config.toml
n_layer = 12
d_model = 192
n_head = 4
n_kv_head = 2
head_dim = 64
d_mlp = 384
vocab_size = 863
activation = "geglu"
norm = "rmsnorm"
norm_place = "peri"
norm_eps = 1e-05
positions = "rope"
rope_base = 10000.0
rope_fraction = 1.0
qk_norm = false
attn_scale = 0.125
bias = "none"
tie_embeddings = true
parallel_block = false
extras = ["capped logits"]
init = "uniform"
init_std_qkv = 0.0211
init_std_o = 0.00431
init_std_up = 0.0211
init_std_down = 0.00431
init_out_by_depth = true
optimizer = "adamw"
lr = 0.00123
lr_mult_qkv = 0.4
beta1 = 0.9
beta2 = 0.95
lr_head = 0.00942
grad_clip = 1.0
warmup_steps = 256
schedule = "wsd"
decay_fraction = 1.0
decay_shape = "sqrt"
final_lr_fraction = 0.0
batch_tokens = [8192, 16384]
seq_len = 256
doc_mask = true
train_tokens = 122900000
steps = 10442
dataset = "wikipedia_en"
MLP neurons of a small language model. Each row is named by its layer, matrix (gate and up: input weights) and neuron, and shows model dimensions 32-127. Each number is 200 + 20 x the weight over its row's rms, rounded and kept within 0 to 999. A neuron's up and down rows have the sign that makes its largest values positive.
After each neuron's rows, "fires on" lists the tokens most often at its 100 highest values on Wikipedia text that the model never trained on; "fires in" lists the words (lower case) most often at its 100 highest values on Wikipedia text that the model never trained on.

L3.gate20,214,192,198,186,239,194,172,249,238,213,193,190,226,188,175,183,156,205,205,208,177,213,180,225,152,248,177,222,200,175,220,190,194,189,188,201,181,175,181,187,185,222,235,199,225,186,200,201,213,206,191,209,168,187,209,161,200,180,209,210,224,193,219,175,190,186,201,228,208,215,186,177,207,165,216,231,230,197,192,200,178,182,214,216,233,187,207,179,226,199,188,208,202,187,195,172
L3.up20,176,206,173,165,189,193,228,197,191,192,204,207,235,194,181,151,198,177,181,243,194,209,191,216,223,245,215,205,199,176,190,200,206,225,227,194,205,207,219,203,210,199,185,178,229,205,169,212,210,226,219,250,210,204,200,178,185,210,170,203,211,196,203,183,188,212,210,196,174,185,170,184,216,164,190,211,211,210,222,186,179,172,212,208,196,186,175,187,212,204,163,175,202,229,230,215
fires on: "Coun", "coun", "Ar", "oun", "0 ", "5 "
fires in: "county", "country", "council", "mountain", "0"

L2.gate91,221,209,195,203,218,218,175,199,205,168,232,192,229,166,233,219,203,190,191,211,171,179,204,200,236,204,193,199,170,220,223,186,206,177,186,126,214,169,201,186,200,222,236,193,256,228,174,187,205,186,187,196,208,187,211,207,206,209,197,199,182,199,196,219,204,221,199,205,235,205,198,189,206,202,191,212,225,194,219,196,188,207,189,185,214,193,218,146,197,178,154,190,185,190,178,191
L2.up91,176,171,174,202,211,202,172,212,182,202,223,209,208,174,210,200,204,221,199,225,151,170,172,235,213,175,172,169,166,244,204,176,211,198,206,177,202,167,176,178,204,205,213,199,208,206,143,205,184,211,204,192,222,212,205,196,210,229,201,210,194,171,181,229,193,209,204,207,224,222,225,202,201,206,218,215,179,201,227,199,200,197,165,177,201,212,232,197,195,217,145,189,237,198,183,206
fires on: "in ", "Di", "Se", "In "
fires in: "in", "diancie", "district", "see", "diamond"

L2.gate27,225,216,169,179,240,184,199,154,208,219,231,204,204,207,169,199,193,166,211,196,173,229,217,196,197,214,165,189,224,192,168,212,242,210,200,204,171,172,202,224,212,177,218,171,175,199,181,203,221,192,197,226,167,170,199,185,179,218,215,203,238,212,177,204,162,186,221,201,211,195,197,195,176,209,162,208,206,222,236,213,194,233,222,201,187,202,187,198,200,178,211,191,220,243,199,203
L2.up27,214,164,218,191,212,181,207,205,168,213,197,213,179,197,203,169,180,203,217,226,155,209,234,165,214,218,186,182,207,196,217,225,214,183,169,215,173,187,219,197,202,210,186,227,223,206,207,172,206,175,171,221,190,219,164,209,212,208,188,211,184,189,191,198,201,198,182,185,175,178,190,209,202,193,236,189,211,203,175,197,216,189,215,167,224,165,214,183,182,173,196,197,197,206,190,181
fires on: "th ", "outh ", "al ", "ates ", "es "
fires in: "south", "north", "states", "smith", "youth", "meshal"

L2.gate345,216,163,224,198,196,193,145,226,189,205,194,185,211,186,218,230,179,225,177,197,217,184,231,193,201,205,219,203,220,195,187,212,225,188,194,197,206,217,209,179,252,237,187,181,216,247,154,183,222,222,184,182,208,192,196,187,211,170,218,191,217,216,196,189,240,196,205,212,215,214,198,176,193,175,207,220,221,186,186,177,187,200,195,188,203,172,169,186,203,223,222,186,207,182,208,164
L2.up345,190,219,219,197,219,193,177,219,183,224,211,206,154,188,189,177,179,183,183,222,191,208,184,182,203,218,215,181,202,193,179,206,210,249,190,201,204,206,197,226,220,188,192,200,195,165,155,212,189,190,192,178,210,195,222,211,235,201,236,187,201,201,210,167,224,181,164,200,194,188,223,182,214,182,245,197,185,187,208,198,249,158,202,220,165,185,179,193,178,166,186,181,178,219,232,206
fires on: "inter", "its ", "ter", "ts "
fires in: "its", "international", "interest", "internet", "winterthur", "interior"

L2.gate160,204,215,217,181,178,192,199,203,217,202,204,174,219,186,201,191,199,205,234,186,205,211,188,194,192,240,217,195,219,193,231,208,213,212,169,199,205,186,192,178,187,209,208,213,210,206,195,186,196,233,202,206,194,163,159,170,197,178,211,217,168,216,209,212,235,195,199,201,208,197,210,194,197,195,192,202,216,200,226,187,210,217,179,191,235,214,216,202,214,207,192,204,194,203,187,175
L2.up160,197,213,185,202,256,195,178,189,167,214,191,148,246,191,191,190,215,195,188,200,193,180,180,206,211,192,203,201,229,225,213,149,198,201,216,235,176,183,173,182,207,221,196,232,215,202,200,190,209,214,223,240,192,193,182,189,183,223,219,246,192,195,151,210,194,204,211,187,194,191,235,200,170,208,210,186,186,151,223,171,207,243,205,191,213,213,227,211,224,234,199,190,196,203,202,199
fires on: "Mar"
fires in: "march", "mark", "marine", "martin", "maria"

L2.gate98,214,183,209,234,179,222,135,203,232,182,221,218,237,152,227,212,197,198,208,204,224,190,198,187,204,222,190,205,164,212,171,168,195,202,201,197,190,232,211,192,190,213,204,173,237,219,209,184,188,172,184,187,202,179,190,201,222,192,191,190,202,218,181,194,185,197,190,222,202,218,201,218,219,218,193,240,206,183,180,182,228,212,182,176,204,155,204,202,240,232,195,219,212,190,201,194
L2.up98,183,191,211,196,219,176,198,203,162,181,204,183,192,214,219,186,188,181,185,181,205,191,208,160,209,203,216,202,212,181,202,191,198,175,211,236,193,179,215,201,212,225,191,180,231,241,187,201,196,251,192,194,209,211,225,190,207,201,185,211,244,192,168,227,207,247,163,190,181,200,207,232,207,212,183,211,206,208,211,217,212,200,196,194,188,185,223,212,216,202,176,223,194,185,209,198
fires on: "The ", "ly ", "ic ", "ian "
fires in: "the", "early", "only", "median", "epic", "economic"

L3.gate0,208,201,200,202,167,241,167,201,206,180,222,177,174,189,234,200,222,211,215,201,192,193,240,211,211,225,193,186,159,202,187,175,191,170,195,195,229,182,225,175,221,244,242,227,217,216,188,214,207,208,201,192,155,203,200,201,207,156,202,201,220,164,204,185,212,209,182,236,210,213,199,201,221,210,219,189,224,183,181,210,167,210,194,183,192,193,217,188,203,184,214,214,202,200,178,237
L3.up0,187,160,185,231,174,242,187,223,215,194,171,206,189,221,213,186,198,200,167,216,173,179,185,228,195,197,157,219,176,175,157,212,186,210,208,195,208,180,183,211,208,219,199,230,195,240,176,226,195,212,238,209,197,205,232,172,198,204,198,226,207,205,221,161,203,218,217,229,205,209,175,179,227,198,207,221,193,221,189,207,220,170,172,167,221,217,216,236,182,208,181,215,221,206,172,236
fires on: "on ", "t ", "On ", "uring "
fires in: "on", "at", "during"

L2.gate126,203,204,169,229,191,198,199,177,224,196,236,205,221,175,175,236,194,222,193,193,198,190,239,203,214,183,215,215,185,203,191,213,215,190,188,173,194,220,211,167,187,239,223,183,209,226,181,200,202,223,209,196,205,222,217,213,182,164,207,199,256,216,168,208,193,227,205,199,216,223,156,187,203,223,209,196,219,230,220,191,173,182,218,212,213,175,200,179,177,200,181,185,205,209,193,213
L2.up126,200,225,219,201,190,256,238,218,199,229,200,185,197,182,176,202,184,218,149,250,179,206,201,200,203,191,161,198,196,213,232,187,184,219,199,217,227,217,207,233,192,217,223,223,191,191,195,204,235,220,177,201,213,210,202,182,213,197,193,211,179,186,189,186,214,224,170,186,201,199,205,178,191,200,223,192,200,191,185,208,197,206,196,167,215,193,218,195,204,224,208,198,198,181,215,221
fires on: "in "
fires in: "in"

L4.gate141,174,157,196,193,225,228,190,180,181,190,214,200,203,220,191,212,186,230,184,153,201,217,191,215,168,223,194,246,213,221,196,233,246,165,200,181,227,187,225,197,176,196,195,206,202,166,183,201,203,217,211,206,185,209,193,194,180,189,172,239,227,209,159,196,195,202,226,170,215,175,181,231,195,210,173,214,219,196,217,207,207,194,190,206,207,201,210,216,227,216,185,186,180,215,215,201
L4.up141,202,177,178,208,228,258,155,204,191,222,202,189,202,183,210,200,180,198,148,212,188,215,190,210,191,218,188,200,201,202,209,188,214,211,211,174,195,202,206,204,212,205,241,149,211,213,196,199,217,155,171,196,188,223,195,213,179,191,208,196,237,177,226,186,171,196,230,220,204,196,223,202,178,205,207,200,197,174,216,179,207,169,164,223,175,184,198,188,199,219,202,177,217,173,215,188
fires on: "to ", "for "
fires in: "to", "for"

L2.gate382,194,231,219,217,209,221,177,198,186,170,199,151,250,186,201,204,224,196,194,182,197,221,219,196,196,232,202,208,210,195,172,212,219,216,198,192,198,188,194,213,188,213,220,209,215,197,210,206,187,215,213,229,187,187,218,178,211,175,153,204,192,187,178,204,220,204,205,193,211,197,198,213,179,192,206,204,203,173,222,176,208,206,184,183,181,179,202,206,219,212,191,161,225,223,189,164
L2.up382,207,221,199,246,197,208,211,207,184,200,167,212,211,163,195,238,168,173,212,180,189,224,201,234,167,201,191,206,214,219,180,173,175,208,198,212,177,224,184,209,170,206,202,212,208,209,216,229,201,223,198,218,193,180,207,197,173,206,192,197,211,185,159,222,181,210,204,198,186,199,199,223,185,199,230,183,172,177,191,175,175,220,163,191,198,179,209,231,186,201,222,192,209,184,205,201
fires on: "at ", "after ", "by ", "on ", "as "
fires in: "after", "at", "by", "what", "thomas"

L4.gate307,189,212,218,228,208,199,173,233,203,192,201,191,217,160,169,182,218,182,174,148,193,200,188,160,203,180,206,212,172,245,208,183,222,190,184,188,241,192,205,170,220,186,205,184,230,197,210,169,182,177,207,222,183,150,189,204,186,186,215,217,234,212,198,215,176,189,200,179,232,175,200,227,222,207,212,178,205,171,221,178,185,226,203,195,224,161,184,193,187,199,197,184,190,196,185,231
L4.up307,222,189,213,164,192,205,182,218,207,196,177,176,204,198,167,228,185,172,198,219,225,203,215,230,193,187,186,186,188,208,168,231,209,194,185,195,182,184,219,182,220,185,168,205,194,167,203,210,196,186,188,213,205,209,229,238,188,186,185,236,184,171,206,191,182,202,176,201,172,221,234,241,208,224,175,201,217,184,206,221,188,207,216,164,191,176,207,180,213,182,220,218,191,200,193,204
fires on: "comp", "p", "an", "on "
fires in: "company", "companies", "completed", "composer"

L8.gate111,177,182,238,186,191,219,163,186,193,201,207,187,188,184,198,212,212,207,188,165,179,219,195,185,187,236,239,203,177,213,191,172,200,175,232,203,188,162,209,189,231,241,213,196,239,195,200,208,219,177,220,235,202,168,192,222,211,157,193,224,199,233,229,217,212,222,191,182,224,216,218,187,204,205,204,197,218,210,186,168,187,201,161,184,208,189,190,204,220,169,181,186,171,203,226,187
L8.up111,190,190,222,196,227,196,209,248,175,175,195,220,200,194,176,197,203,236,201,205,197,189,191,214,198,192,223,221,231,188,181,214,203,177,207,218,184,181,215,203,197,221,194,211,202,196,182,202,189,184,208,175,223,239,190,198,159,227,242,230,217,188,237,214,225,207,200,204,193,206,192,201,217,237,181,175,203,178,204,183,164,162,211,209,235,209,176,215,193,204,195,232,166,181,202,224
fires on: "in ", "on "
fires in: "in", "on"

L3.gate330,211,232,196,210,164,200,204,193,194,162,198,199,210,204,186,209,197,199,183,206,201,176,194,216,216,216,235,182,167,219,195,189,193,189,222,223,211,203,215,172,176,235,228,224,205,202,173,194,225,201,217,175,192,193,209,220,194,173,223,167,219,174,189,193,187,217,171,230,179,235,193,140,207,162,224,192,233,205,190,213,205,204,170,170,218,193,208,196,197,183,201,194,163,180,214,222
L3.up330,204,192,195,185,211,216,196,199,200,195,225,193,204,198,216,157,210,205,200,211,195,154,243,206,238,207,215,193,192,152,214,213,201,190,218,198,179,193,220,179,195,203,205,194,213,192,204,221,200,214,237,202,191,189,205,211,197,217,213,200,232,203,190,174,200,194,206,172,200,211,162,185,167,189,203,215,211,223,230,183,192,191,205,189,202,225,199,194,174,217,178,185,188,232,183,230
fires on: "in ", "or", "e", "er"
fires in: "in", "york", "theatre"

L2.gate163,168,215,209,214,198,162,185,206,205,210,203,197,199,213,239,157,207,141,205,223,176,219,236,197,224,214,221,192,193,178,185,237,209,189,211,233,146,205,206,160,201,184,253,185,206,199,176,221,187,198,192,201,216,230,204,215,194,219,179,228,239,207,193,222,195,237,214,183,170,204,167,222,192,179,178,182,193,195,234,210,190,192,203,201,212,236,196,203,196,194,196,227,228,199,234,226
L2.up163,190,205,199,168,208,247,173,162,186,211,217,185,197,208,221,178,208,193,193,176,214,199,219,239,189,228,193,179,158,216,213,201,225,258,225,200,198,229,179,226,214,228,206,157,209,218,190,203,179,157,205,203,205,189,189,183,202,203,212,200,192,203,200,169,226,219,205,171,180,219,244,209,242,215,226,204,205,200,237,215,198,192,208,223,168,183,248,228,225,207,215,216,215,180,227,204
fires on: "in "
fires in: "in", "win"

L2.gate9,208,184,209,196,200,223,195,193,203,223,224,162,205,201,206,221,220,200,206,192,188,245,222,175,202,208,194,208,182,207,204,168,226,204,199,192,254,182,219,222,217,172,193,213,206,193,193,222,185,183,244,212,168,213,221,203,207,166,183,216,224,200,177,175,230,204,206,213,250,214,199,181,224,201,221,171,187,177,245,232,223,239,194,187,217,192,214,211,183,210,212,205,202,186,192,181
L2.up9,190,204,194,167,180,201,218,198,204,225,227,195,173,205,193,195,213,190,231,200,196,206,198,185,214,189,206,206,193,222,214,180,209,207,251,211,223,224,220,205,182,177,180,214,202,176,211,217,177,185,220,227,201,207,196,211,193,213,175,246,211,206,173,207,178,202,208,184,201,226,210,209,216,210,222,213,154,181,182,231,221,191,187,180,217,201,198,218,200,190,185,203,220,205,198,231
fires on: "by ", "wi", "ted ", "of "
fires in: "by", "of"

L3.gate245,192,233,159,187,171,161,209,229,204,157,244,183,243,196,258,211,214,194,221,159,202,194,203,204,216,199,188,184,200,189,197,189,210,181,185,210,182,199,213,217,199,191,248,221,217,197,220,209,199,174,211,168,181,211,196,160,198,182,200,202,188,199,227,199,202,164,185,173,174,197,186,174,182,219,164,192,189,207,206,178,179,199,200,205,210,192,196,221,217,195,229,224,185,233,231,186
L3.up245,187,192,187,192,203,218,242,199,201,218,191,197,191,159,202,173,222,188,179,220,181,200,181,197,256,217,224,206,206,192,206,211,220,211,202,191,182,227,207,178,198,207,205,221,200,198,188,198,218,197,186,170,214,223,186,189,192,187,221,219,212,204,242,201,197,172,174,194,212,203,160,196,182,193,199,206,202,179,210,201,217,157,169,185,204,199,216,227,191,226,189,228,201,240,190,183
fires on: "n", "il", "igh", "al", "ou", "and "
fires in: "government", "total", "you", "and", "governor", "number"

L4.gate72,196,156,205,195,198,248,208,173,182,193,205,213,206,202,182,198,217,229,198,197,220,201,199,206,225,214,199,187,237,176,217,187,197,210,155,216,208,217,203,200,191,181,175,217,198,211,202,193,204,246,201,176,209,213,189,185,240,168,190,181,204,238,207,197,193,248,204,219,211,165,209,157,188,225,247,202,195,207,194,186,169,204,226,205,194,192,209,207,197,224,219,191,181,202,191,205
L4.up72,199,169,218,192,198,185,217,178,189,197,189,178,190,174,187,209,193,197,211,213,190,214,202,179,180,181,199,205,206,225,179,203,159,225,221,230,181,199,227,184,231,186,211,161,171,191,181,214,199,217,209,210,202,208,170,186,221,222,207,194,172,216,202,206,230,189,257,220,153,177,200,217,198,219,201,222,188,218,178,250,177,181,209,179,202,216,158,190,199,200,195,179,176,178,209,220
fires on: "ere ", "ed ", "ing ", "th ", "ated "
fires in: "where", "scored", "with", "living", "married"

L4.gate171,164,199,197,220,218,223,199,246,202,197,188,195,208,193,221,187,195,197,205,217,195,189,190,216,208,224,198,192,186,187,167,185,205,203,208,193,194,206,216,197,197,201,247,199,247,169,195,187,219,242,212,184,228,192,196,217,228,190,159,201,195,223,199,196,199,184,188,203,215,220,187,162,210,183,195,167,230,220,208,186,170,165,205,201,189,235,192,164,191,194,172,186,172,200,158,217
L4.up171,161,167,207,226,200,202,196,204,208,215,249,150,216,196,200,205,202,175,221,206,209,170,183,221,213,218,198,200,221,189,183,197,177,199,185,221,215,208,204,178,172,223,234,202,176,197,196,216,192,208,184,212,200,206,189,199,190,203,189,231,209,186,183,182,237,196,266,203,212,178,218,202,241,191,188,195,221,181,210,199,176,168,172,216,237,222,205,215,171,217,205,188,233,171,170,198
fires on: "as ", "di", "os", "ic"
fires in: "as", "african", "composer", "india"

L3.gate188,197,223,205,208,230,230,146,200,220,197,214,200,220,231,219,172,190,210,187,226,226,206,253,217,200,191,198,193,163,204,171,200,196,190,189,161,236,213,218,161,220,212,245,193,212,213,186,179,232,221,211,189,171,190,229,195,216,187,179,186,182,216,224,179,208,192,211,206,216,217,188,204,205,184,154,214,215,196,202,197,195,209,178,183,211,147,218,173,221,186,204,193,194,231,176,161
L3.up188,186,221,193,242,213,189,183,202,190,221,212,196,238,195,217,197,189,211,216,223,205,190,214,231,141,196,194,179,195,221,235,183,190,187,217,193,220,219,213,182,227,193,239,201,167,165,177,199,222,178,209,210,186,212,206,172,177,230,182,167,215,218,210,253,209,183,208,194,230,205,231,218,208,185,212,215,184,199,211,202,192,196,197,193,188,199,197,192,193,199,218,190,222,190,209,194
fires on: "to ", "but ", "and "
fires in: "to", "but", "and"

L2.gate231,170,189,179,185,206,180,164,233,210,206,177,206,187,209,192,198,187,182,154,218,134,217,212,186,229,199,199,222,208,213,178,231,190,192,230,220,218,186,236,170,187,223,172,204,231,226,198,185,225,209,178,215,191,215,204,246,149,210,206,220,214,222,174,201,196,210,202,222,213,188,214,241,207,187,180,211,223,206,204,225,228,206,201,175,200,178,200,201,199,216,201,219,243,201,194,225
L2.up231,202,221,184,204,190,194,222,201,209,197,183,208,184,209,200,194,210,170,218,172,200,186,189,194,213,185,196,193,176,180,177,205,225,191,198,182,168,210,183,186,207,217,234,187,221,213,185,174,187,185,228,202,179,248,187,210,187,191,189,207,196,165,185,186,213,188,195,195,211,224,186,186,200,196,190,163,243,214,215,196,190,219,191,192,268,163,219,185,182,200,182,232,223,177,188,181
fires on: "in ", "In "
fires in: "in"

L2.gate341,205,218,183,179,199,190,181,217,249,154,196,181,212,220,207,231,213,187,195,206,178,157,210,191,189,176,232,171,189,219,195,214,165,215,169,181,205,205,186,197,215,230,228,198,178,172,217,192,232,206,215,223,186,179,209,219,190,173,199,197,204,199,209,199,205,203,160,228,197,237,173,215,218,196,183,197,228,187,210,201,190,234,197,195,213,212,184,194,218,185,193,198,208,230,174,243
L2.up341,183,184,179,189,196,207,181,197,240,206,167,211,233,152,209,199,219,198,182,261,206,161,191,193,222,212,199,179,220,193,182,211,188,233,223,200,178,211,211,180,237,202,206,181,210,217,213,205,194,233,195,224,210,199,207,175,198,201,186,184,234,166,197,173,207,222,213,214,208,170,177,207,176,184,175,165,195,223,211,177,185,210,221,207,226,197,185,186,157,184,211,249,181,176,198,195
fires on: "Jun", "Pr", "k", "pr", "ann", "Nov"
fires in: "june", "april", "park", "november", "pro", "july"

L3.gate7,199,226,195,194,165,241,202,200,175,205,239,189,179,190,225,179,179,171,201,202,198,217,201,204,231,230,188,218,207,207,190,227,217,189,188,222,198,175,231,182,216,209,197,206,208,206,196,196,174,216,217,204,183,184,198,261,162,187,200,219,207,179,190,189,186,226,164,173,202,210,188,227,189,190,220,202,210,190,208,203,232,185,204,146,193,208,195,214,196,210,193,187,188,194,194,192
L3.up7,209,203,160,184,199,250,211,187,192,210,205,196,234,200,206,163,208,211,194,180,165,178,199,218,209,161,202,219,217,222,186,158,216,222,211,202,195,185,192,172,231,222,201,222,187,182,179,214,197,200,233,216,160,205,170,239,192,216,203,217,192,195,235,224,200,231,220,213,217,190,195,179,217,215,217,213,177,162,210,155,223,188,220,194,217,188,216,208,186,212,173,209,215,242,209,179
fires on: "Mar", "Jan"
fires in: "march", "january", "mark", "marine", "martin", "maria"

L4.gate266,167,205,225,188,179,234,198,218,210,181,187,223,176,215,173,209,194,235,202,182,195,230,203,197,187,187,200,184,202,219,185,208,207,229,204,204,226,218,227,191,196,199,226,196,200,221,149,162,228,171,224,185,193,219,164,204,175,158,207,183,217,200,218,179,194,223,185,221,197,218,191,231,195,203,197,167,205,167,233,211,245,181,191,183,197,188,215,195,203,219,217,197,204,197,166,211
L4.up266,200,171,208,221,231,199,184,199,170,171,216,190,199,144,199,186,191,178,176,181,172,203,160,190,192,231,195,223,203,190,223,212,201,187,210,195,188,203,243,239,220,216,202,179,189,211,184,191,204,199,166,184,224,229,202,238,231,219,219,218,208,216,197,189,181,207,189,204,209,192,196,204,162,198,182,179,206,213,236,174,163,189,177,198,190,179,235,186,197,187,175,180,176,219,182,185
fires on: "to "
fires in: "to"

L2.gate117,209,220,209,240,219,199,225,205,198,192,220,166,218,189,169,208,219,207,195,180,201,227,206,200,190,235,186,200,236,215,195,198,231,216,160,197,218,156,204,184,205,211,185,222,193,179,184,183,226,244,194,186,168,219,156,196,219,209,167,216,191,188,212,194,202,220,184,171,220,196,202,207,202,216,186,200,171,219,228,196,211,218,179,220,208,192,208,172,176,210,194,164,217,201,171,181
L2.up117,217,195,232,229,202,216,196,190,197,204,175,190,196,203,205,198,213,181,222,193,186,202,217,220,175,196,187,173,205,199,167,221,208,193,193,184,226,199,183,191,169,193,205,187,206,205,183,205,168,201,241,230,196,196,196,198,169,230,212,195,220,189,196,206,198,208,192,202,188,192,230,213,161,191,178,206,195,206,233,191,193,219,199,230,170,176,169,198,181,215,228,207,215,214,219,195
fires on: "to "
fires in: "to"

L9.gate167,200,218,203,219,191,220,177,195,183,216,167,190,217,196,210,245,211,173,185,176,184,184,200,211,229,223,182,171,194,201,175,170,212,178,224,220,174,205,233,213,213,188,207,208,237,202,226,195,183,177,204,234,187,210,213,180,207,199,179,202,217,214,206,227,216,229,204,133,204,202,214,193,202,197,223,188,235,220,199,184,215,216,186,173,158,189,194,181,200,176,195,208,227,215,196,190
L9.up167,184,179,190,172,245,212,202,208,201,179,191,219,207,201,204,194,193,202,192,183,239,210,180,249,229,191,193,175,232,204,214,171,206,151,190,218,223,195,172,210,196,197,186,184,205,228,202,235,199,206,212,198,196,225,196,203,202,158,204,186,195,176,146,209,164,196,173,196,172,224,239,208,201,213,256,209,174,185,196,190,200,219,219,166,191,172,176,170,193,221,191,179,237,185,184,223
fires on: "comp", "o", "b", "p", "v", "("
fires in: "company", "no", "companies", "footballer", "football"

L4.gate150,199,216,173,208,202,190,160,184,231,205,215,218,178,210,169,167,206,191,187,201,243,175,223,169,220,226,214,215,193,202,232,187,191,197,171,188,206,218,218,186,222,219,239,203,204,172,228,196,233,187,227,213,210,183,188,237,192,197,214,207,224,213,234,181,197,181,212,231,212,193,170,251,192,215,184,186,204,154,215,192,199,208,202,168,235,151,197,196,200,196,214,225,189,187,189,205
L4.up150,207,200,203,181,227,166,207,183,188,214,205,209,218,221,190,190,201,175,169,236,184,222,205,201,197,243,190,236,183,220,211,217,204,211,191,180,207,213,193,221,215,189,191,222,222,229,223,211,209,223,211,163,185,205,193,216,185,215,201,220,237,238,183,161,167,198,194,165,198,197,196,203,204,147,183,159,201,187,210,191,157,209,220,193,203,199,215,213,201,190,187,230,216,177,188,216
fires on: "United ", "m", "ar", "ul"
fires in: "united", "army", "war", "format", "warped"

L3.gate69,199,231,225,228,206,212,159,242,190,180,166,185,186,195,202,218,191,176,209,165,156,170,197,195,196,217,205,181,189,184,198,182,194,197,182,187,178,203,190,222,184,214,187,209,222,227,174,182,193,202,192,205,244,203,185,209,175,203,181,206,198,205,195,197,236,188,206,216,208,220,217,203,187,137,211,202,214,195,226,192,219,202,173,181,200,163,201,209,213,164,197,156,198,206,201,229
L3.up69,186,209,206,187,169,225,201,177,224,211,192,215,185,256,200,228,241,183,188,189,196,213,166,202,209,202,203,184,173,186,171,166,176,210,190,224,214,210,207,230,185,180,213,176,203,230,197,189,218,170,180,193,194,187,193,191,211,178,204,191,212,214,217,203,212,152,226,173,186,201,242,162,255,183,220,192,208,198,167,208,219,204,180,181,194,178,193,222,237,216,174,208,194,205,197,228
fires on: "00", "si", "11", "ri", "ite "
fires in: "000", "00", "11", "10", "site"

L2.gate205,199,225,201,200,185,195,203,152,202,197,187,203,187,226,205,200,247,190,196,176,217,195,249,214,244,219,165,205,175,194,214,175,204,185,173,192,254,200,198,198,212,178,197,179,199,194,177,173,175,208,196,203,215,225,166,229,191,190,186,183,198,203,251,179,204,233,206,218,194,194,182,221,190,211,238,174,202,147,200,193,173,179,228,177,204,217,233,199,185,160,176,182,189,197,176,216
L2.up205,196,215,201,194,233,194,219,194,205,227,220,190,180,187,195,161,208,195,165,223,172,171,207,190,217,200,157,180,204,194,265,197,178,213,208,207,197,179,234,187,229,180,188,178,208,180,210,172,200,158,197,242,194,197,196,202,201,208,178,178,175,205,195,212,213,235,233,203,199,189,209,221,219,193,217,184,181,176,206,214,197,189,192,222,183,224,219,186,185,181,172,196,195,187,217,219
fires on: "ther", "0 ", "Nov", "of"
fires in: "november", "father", "southern", "northern", "0", "there"

L8.gate7,180,195,168,214,203,207,175,221,164,230,192,179,186,216,200,149,206,231,198,201,199,225,198,202,220,222,208,197,207,189,159,187,236,196,205,169,200,200,204,227,229,219,200,159,227,198,194,153,213,238,185,169,204,172,159,205,195,206,153,196,206,212,195,171,184,190,183,185,204,231,210,235,236,202,179,183,227,223,236,201,182,201,210,143,216,192,163,204,199,207,215,213,236,214,176,190
L8.up7,195,181,205,219,236,173,186,198,200,173,198,176,189,223,187,209,195,215,199,225,179,211,188,211,160,177,214,226,211,184,228,243,193,200,213,174,195,228,225,191,216,190,173,207,182,155,211,199,170,191,199,218,195,221,212,218,170,194,195,179,191,203,191,203,230,195,220,197,210,197,212,214,202,197,196,188,221,208,206,177,205,168,228,232,173,202,220,214,205,184,214,193,222,200,218,205
fires on: "en", "New ", "and ", "o", "dis"
fires in: "new", "and", "end", "enough"